{"hidden_act": "tanh_gelu", "max_steps": 7439, "dataset": "wikipedia_en"}
MLP neurons of a small language model. Each row is named by its layer, matrix (up: input weights) and neuron, and shows model dimensions 16-207. Each number is 500 + 50 x the weight over its row's rms, rounded and kept within 0 to 999. Numbers have three digits each.
After each neuron's rows, "fires in" lists the words (lower case) most often at its 100 highest values on Wikipedia text that the model never trained on. A number after a token or word is its count.

L4.up577:460359450477611527474520448505501454500461519536476553449542525491446424519481484513496474584498534479495514525544481526555496456475468474518490511550531491518525479574524561512552521535438576465438494535451642396510490511582489432472593611473566521566505392425561495448531461473514522620487459487531408509524553603499502498426547472612467447517467576473544426587579478481530523404493553517498433497544393488507551533528493475454567435501522645491460483393482433497526509562445507492446539477563642448502523524507504491553476477533530480428434574505527587571498462458496506499
fires in: "early" 28, "during" 12, "tournament" 8, "girl" 7, "girls" 6, "throughout" 5

L4.up721:444485496418555408528431526544490585486406549451569526577435469554424590458530424564462439468393565458445486506407463507512583529477415469488577505400624475462529455534519451521525498493482571432446504488551507536466479508452386481566534553539488494434578531497491559419476484477543467530492562449533481559415551545597425491463500545530543538466545575498529619563481533458558525498600538500478539530547386456413494544494521411517501533495392441478492553471504519503608517414517482459530493509482447399499463467576550429475479548472451433557554512522546493620498569501549489553
fires in: "as" 25, "under" 18, "area" 7

L9.up1253:501504517470500552502491517543496436520498548421467507540530566406502524529490468511572555553486532622503465508527464472529544401524409486528530434567523490544525474448482566503491542540505402550493582494481556516457440453442555520525445569664538497426512523503533458451524477484458412524522472472528493496432569447417523481613448589413463409467448516592482491590475496495467489477478543471561518455418498547531491603456520524485584481506574512450490552467485475418674516626493541440524468454588509447427431502466457456434557508501441477517469510467488385415410497532485586474
fires in: "after" 21, "during" 14, "to" 11, "despite" 7, "since" 5

L6.up798:486531584477474472492443596480466564542481542596476413482481495531510594469511510453485527519520451512578472624403524483483508529431501591483509500493428465528465482520475535453534463508535428552523564583448594395497484571541499515439480534508546580461467522493473462496551456514532478484505536526574494476380519447444608504465520577472469508438504453476493562521462492468485580468531520462539509445511404538354481560542495471405531613489484497465460520514438469550530491425522482474423435537491578485537576532450419524503437491460532522478469486535477418520445528491626463454
fires in: "to" 32, "not" 27, "t" 6, "helped" 4, "also" 4

L12.up623:496496453594436553494367480500515498452500526475497517572524457497587608429432625499410508524436551525517483531493558551517426515376481555530486622465526470438500483544505554509525513548516581426557617560506598557453474547520442506545506493512509476488562578377429489451431541547521510448527488465488544412559520541514550424430570485463511486448583571497484463465478509476577504574446645453459526557507544528458508518471572445506412496524511521471556451377497505531498397457554528444467483416484456368503429495496481524453531440445482524490489436543595534492395467500550530460
fires in: "and" 96

L12.up1190:503567461661545493517579508518454497509474412344417508574594445496481531482395494524475470535482563532469453469534472511602436476533521551439400536549462491511503477469438521460484562466513548578641508434482486574545468561475475473425559466475454598587470466449456520488466493457508428506451440453506440537538487509550519506489435564540512527457510427461553528531510575492528478516537466470483584553632465415587546514513514554511577532508504526478507499397470468509589507484524532507481556492380508526519538522530460457493597517506414507393487525482502543556426522467465560510
fires in: "where" 10, "ministry" 10, "if" 9, "once" 8, "target" 8, "vice" 6

L4.up634:458535501434588495490510411459519594525522528432418600540549412494459575492480505551469573554519467458552544550440458555569485515535451495485457587411458492490551444521511466392510484524492416461587534496511503500609543504484486456482478528510544484491469459511565471512514504525518518507475464473471499607460518510398481407505507548570471376472488443485501549528590424558496543396567478502472517459438549462481472443453554598551555439492494543572468397618482573544584381474461443517453496458540480565505530516460511566418534535496504462468461522543459483494503489565508459527
fires in: "of" 15, "joined" 10, "during" 10, "franchise" 6, "second" 5, "cause" 5

L4.up168:560518527547446499519564538423496459490450471529500545489516479468511490500497527427463550471433457441439512593502511533569440542449593450492503561486476562431417553465510490559467478546483446598520546474487505492420438471479447449516438393431549576495506503562511510500550497531509388525501467461560565458474536482511501459548520602517464540527546400520519600486528508443515494440507449417453561502537546514590427575452494450495520545447592578456469464524554518506583555480494572533509568511530508372487480514499498525580524515507394525491480424537412537467527454465500486558
fires in: "this" 22, "then" 16, "they" 11, "also" 10, "but" 7

L12.up1129:311557557521523441487548521565607431508485528443467524504491617513454472543498565445514527529461451445511562426411458502541484385518462529544509501482557535504485377484414543557476497568522422490548547516532485536523495444578521498520494485471466507391514594531517530540452468483495431540380584524419503524506627564568501500512444488551471429477460575529453492475477569510410520449476556483518530531518587474460490452424469465598520447474446429482466521548470501532481530496530471495460488482566506406516432453441526502590539446399479516520458570522461463549493497532453559668
fires in: "to" 63, "letters" 6

L8.up975:448583519530489506484551421481492482437489390476524522423482501531422546455475500564482485572500524549486591490452498503464496500513571504460480544559515448516493543497473582460557476552510455566522565439472389600437606461563511492535525498540598547510557402450477460592499557403628467468425440479511573615470507504599563505446628442514466457485562558426455469461453567471560458517553473521548549514466488434512575525375551555409453491504521574587481455503552495496548514553573452540494498470487510537502473489404438533449412456540510470543512530487503544485470460479502516513
fires in: "as" 37, "if" 10, "believed" 5, "once" 4, "ever" 4

L9.up991:495547658459517509433498519563515560461485544499518480566424425473484552590550514486515474521496591510394457580496572369445484456575466548508466588458511491521514464525476525498519436436457521499563579524391514533424511486450480517571525545437438494373450566496542562622398531546398493523537483557492557557441515427527545490525502443449494470514470571540532610615529501433534548424611510462585512511484444532538443434507506520513443542557513477542527521453425415439556508402506587477517540483498544549576570475546454465477507578415518520484628465559558484490445386458516522569
fires in: "was" 40, "as" 16, "appointed" 7, "is" 6

L6.up730:533510474480480394489537607544531522476515537490535541427458421514494544566487474433539567506447546555448527509514498486472537523506528421530494458470480495541464494549480522503490426440554486453578336535481496529526412548483487552601541584479485521499453485548549519459551492567459448475535488573507604476388590483399591504485572548492510504481553508502487512535495497473470588446510450484473480490624470564518446515559438439430531564545438579564410515500471503554579567490496440556420540431543498437574541418425516473489466536478479566492543532511535409516446472455538478544
fires in: "of" 19, "often" 13, "t" 10, "by" 7, "theatre" 6, "not" 5

L4.up272:463457447563530450542574549499450537524495435519494477441444446477470565472476529553622475487435431431463499518508499516485522523486533538528434539496461475519490533516448443508515464416398476491512529466494504449459522456474504480493409413523498523476536368531483495469520474530508584511492428478454443566476508469543546522526541508411472589622571537530495538595569591521489550480538510574455570557505402505509587515577460475403554470528512560419473535497509569435548530511493557502551559412497548495537570459474591554514528466500486443459588378555452464566459468485517518496
fires in: "small" 15, "long" 12, "large" 9, "professor" 7, "largely" 6, "www" 5

L4.up785:494493409525448473465488509527539561436479497466476466483568549489491589468555488517480462423494437478569462420464599524371462510566401482592506423463480504533512502495544460581503519499470468503438476503495582503416555485468528552432537456554575548448600485475589512524490460432528491602439499561515538527606529394477430435519493540522447502502423498457397516475565423580519591473482558497536520568500552477497473402565573464519476474488501488553551395529520462565474485454525461488452477419486429556578528478399484479469486502509484421529524556527521489624547398615451545520
fires in: "two" 33, "various" 15, "three" 11, "four" 10, "grand" 4, "several" 4

L8.up898:503480435570523559492511487474415512456559586539475559523524484533522404480507534580513474546533568540460424441454478575442523519593448453529398478489518484481482484447528566483515495443454533481461541498377493638595474512356585474482448440515506565549547486520486434517515480545461433563484542510475610534366546420462497532559480452480525465483515434554517454558552478539424526521516504510392434511522518517539473500475476485495552419528512492419549428499430401453504583451529483496522464476571516483508510581538641500415581523472408478499491469458539442443496502544545498469
fires in: "during" 15, "before" 11, "after" 9, "despite" 8, "to" 7

L4.up839:560447532504565548527497513421544381533574475499452474524452469470502519531467532414486490455568488439473467478452462513455510599481423512411555518583524496535462474499524503536395395509493458514570548484504570554458491440486508437474487530541456494494389466437537546484456584560579451538523496449499541495475519478549493572535458564522562452445540468494509515458491482510533530452508550519508502384451391484599511487506552446340494501524586445542477496492429500446504507485526620496436520524521521534522481506604419492453546495534484518513550442533554560527494506548480494586
fires in: "as" 36, "being" 10, "pilot" 8, "been" 8, "was" 5

L4.up6:521509568478535463488595528408517506600515511492479491536502495471434486520608483566479532471546534484543505561490439528451588510532480580467470475533528536466430488518467550509525533493518465492515535511475533556497498515580555492448532436507419392469450506483505462450538436465554525461509556563486511490338556415503581538500496506453434489525527584479506477524498585372555473487456563417598554385504418546424437516608501490401564567470419468506497523543425473477584473472433437412601494553533523521530573477517500529398597552423537492538425537521552503473500532522480534519
fires in: "not" 24, "does" 10, "died" 8, "iraq" 7, "diesel" 6, "iraqi" 5

L4.up463:504522492481455478515439438509475504543538459427502500467571381492569489486483515551539595525552533512495490457498547542352504577444547498554548583386498513430518432553427494412461558555499480585513476489465517438519362490454429476546441435455537524415507507503527484382498469476578491461503477557503486437431506508568413437437509538585477484511469450599470470477465418506591506516503507524473464448472490486521492475454467470347576486433430489563467470513551507528481516499545482518536620571570523540500428487485544512528597462445536465521602428485572496434426472470483576452
fires in: "one" 21, "another" 15, "institute" 13, "ireland" 10, "uk" 6, "other" 5

L4.up105:521503499548456569543522452470509433545473571497525506425473398447512533435489592446480528462561498466494420502570494511502522493466537560507520448467529493479529472524556503470505507492556444475604498502510492504543425488530396520468471491450506470521507547477587503477442532480566416578435500534574530477565495514494530588549654551484498426450488492490475567453567428524594441422525429404402458514467443478517495530538469528493402534499576441403507411402534523513502520474504560456522513479555474470427504514472524421610493475459504502553525460438441435577485632510445473470
fires in: "then" 25, "often" 10, "non" 8, "everyone" 4, "they" 4

L8.up391:440551499534496612492434487444570411460526530529436602475513412487418502466499484487449620478534494602576573458410445527465505495493404525431458541445483488603497459478494506438517477521484452478507499492451497459590396483493633426434497531414566563509515476524419450523530490529448449421560567455538487567482457493448503519534504553508500519436511494540660460478509535473470483422491522544465461398506586522538519500513520456458527470458481565531541443534448508521517448403477448510437528444507467537517435505468559479389489496435572479479391542459478466450483538486504486514
fires in: "during" 20, "of" 13, "preceded" 11, "continues" 10, "continued" 9, "by" 6

L14.up671:513504515454542439502547478517583562518504492473614436498456499440451497501528478486553445522461509556511465520526472525434549496535504470423492557415567452449444530532520491466427571483511491510580454577485529360510533482342565480560495418514460530520414539475532496399440637531539538492482475561512604426542388508476518467526430392595460495455446540478566567480539500514484458448471506563536483550555543515561480420421546451468450493560603555440518360553535438452414521444569528512454493486513492485460397484519484451465534430473505481545454504465574513602467489455473490495
fires in: "was" 52, "were" 5

L9.up371:569515368560448549598504540624518547565504382472404419467507426548521584481513481628552528551519469467507499558508524541488448475504476426523513397511535455506473475502579448558576437566548508477553488413543514468511464468432431446408525575489568541416589499498480594433543495453452462464497477386511513487565538437523481377509531506492471567518569505438574515554519449565538421510452492572461521514542460526444543532485411466541522498543421536537547477493518560523495556417492531542550508520527516500467462483562535453462511524492510460462461564427535377514443556586519420436
fires in: "two" 24, "with" 16, "of" 9, "three" 6, "one" 6

L6.up1227:514388492493417422381539527481537548508459469512482497450462510520501508545509458499599457451508501445479439542480467490507544429439581475546461563578565456461475413517479496625523456512458471566507558518466498589454456564445449478513464510493417439455508526458411463618456522527544413438480465472528460550537564524497486476572450450545483504542509501480449610462463436459467509677451570460458476448507483499565535514537461430493463540501458466584525450465489414415548488569459593540486389474595522407484579432476531477454567504393395551511531528568495517473495518542573503475
fires in: "as" 57, "rasmussen" 6

L8.up1172:515396458542505481531458563442523566484448577471423470486473443496479506488479479552472483437532502458514544526546563512575509592523477593562484499595575456444535434482509540455469579555475473565391576399458529512461502590530549558472529521493454505595439566382490475557631507499519592511451425457552419493511428424538576496501554540444409495540512533512479473496357490476444494460459512386584509504485502467491543514530591601398472472561540468498398512530455511483510524471536464521551437407523537441450472530419498512488519478547459498519472446494579519497430423572457509469
fires in: "when" 30, "while" 17, "if" 11, "since" 6, "where" 6

L6.up46:498483563489525594553569496466512519517483442556451539521489576445480528488502454547504549488503459468516523460461475450492542528422502568509483491558556445424524503512539624512477498545553506457562551452425542489530413505465521480525541488593493447452519392441487482555556505418501455556575500399517520507502521402464658504490428496485466391510447458454550522540594604453465491522520516457521465499495478465516422596473549439380595595521575437545528491448443591462520530511461526516422516480578465449559449464483511423449563487470485592489577469505497496497499517461409527467
fires in: "when" 11, "during" 11, "however" 10, "while" 10, "since" 7, "despite" 6

L4.up129:520551425519556505489515521436502523482540540513542590506527499566458562519517507433434510522486572578529444424619503508445666563472496501520514425480533462503511508536578473464466448526533374461475536495502470508520446572462564526412527516449458477460445581518623544446606508576531559493487474523540498392443457482444429410504487528548469514494472591478513406514538551532482486515535514489544444462458437437441507502586518450498451471501491460488484509577583563547496464487581567474428561534443417519497461567550573502486516572502392509509511542483414451507472490514565542488
fires in: "used" 23, "based" 13, "completed" 9, "expressed" 6, "brazil" 4, "included" 4

L14.up81:494552523626514506488460441594490479605518448460452452491464450523545583412412499531597473445500475492489494388500571453537481533475534488485617489474471505499444507480463498543568490496482625493440557428509458607480588573483439537437468508512510483534501479543511560512548434499392524498448504557511561462416335496549590478482528490432469631540532424549540490549495598443536491389533532504439560446543496463599564449535459551478515474536513526475570409469534577524542500499493519540465439555519436439521487540520516466485428506526505358576605460457600573468435422526445469483
fires in: "can" 17, "who" 15, "that" 12, "which" 7, "what" 6, "opponent" 5

L4.up847:570559413502410559471492490437545455583434506568537602498467479522532566500491523565468513546577533428452521598488486483491460526554544456450417479530484547471446549372460457564559522475556494516599533569486557459444481548493432519527535461438475512551518561468494519384505484466498545545630401458548435450562431482438610471514566498570446500559528555455483556457481542471519515461369497499492516543476569549529455472434535553484433460504574451464470458552468493477514489497512568466470574516466514571494491548574545424520514494426493493474591490494392550543502487494492519474
fires in: "had" 47, "have" 20, "be" 5, "having" 5, "been" 5, "being" 5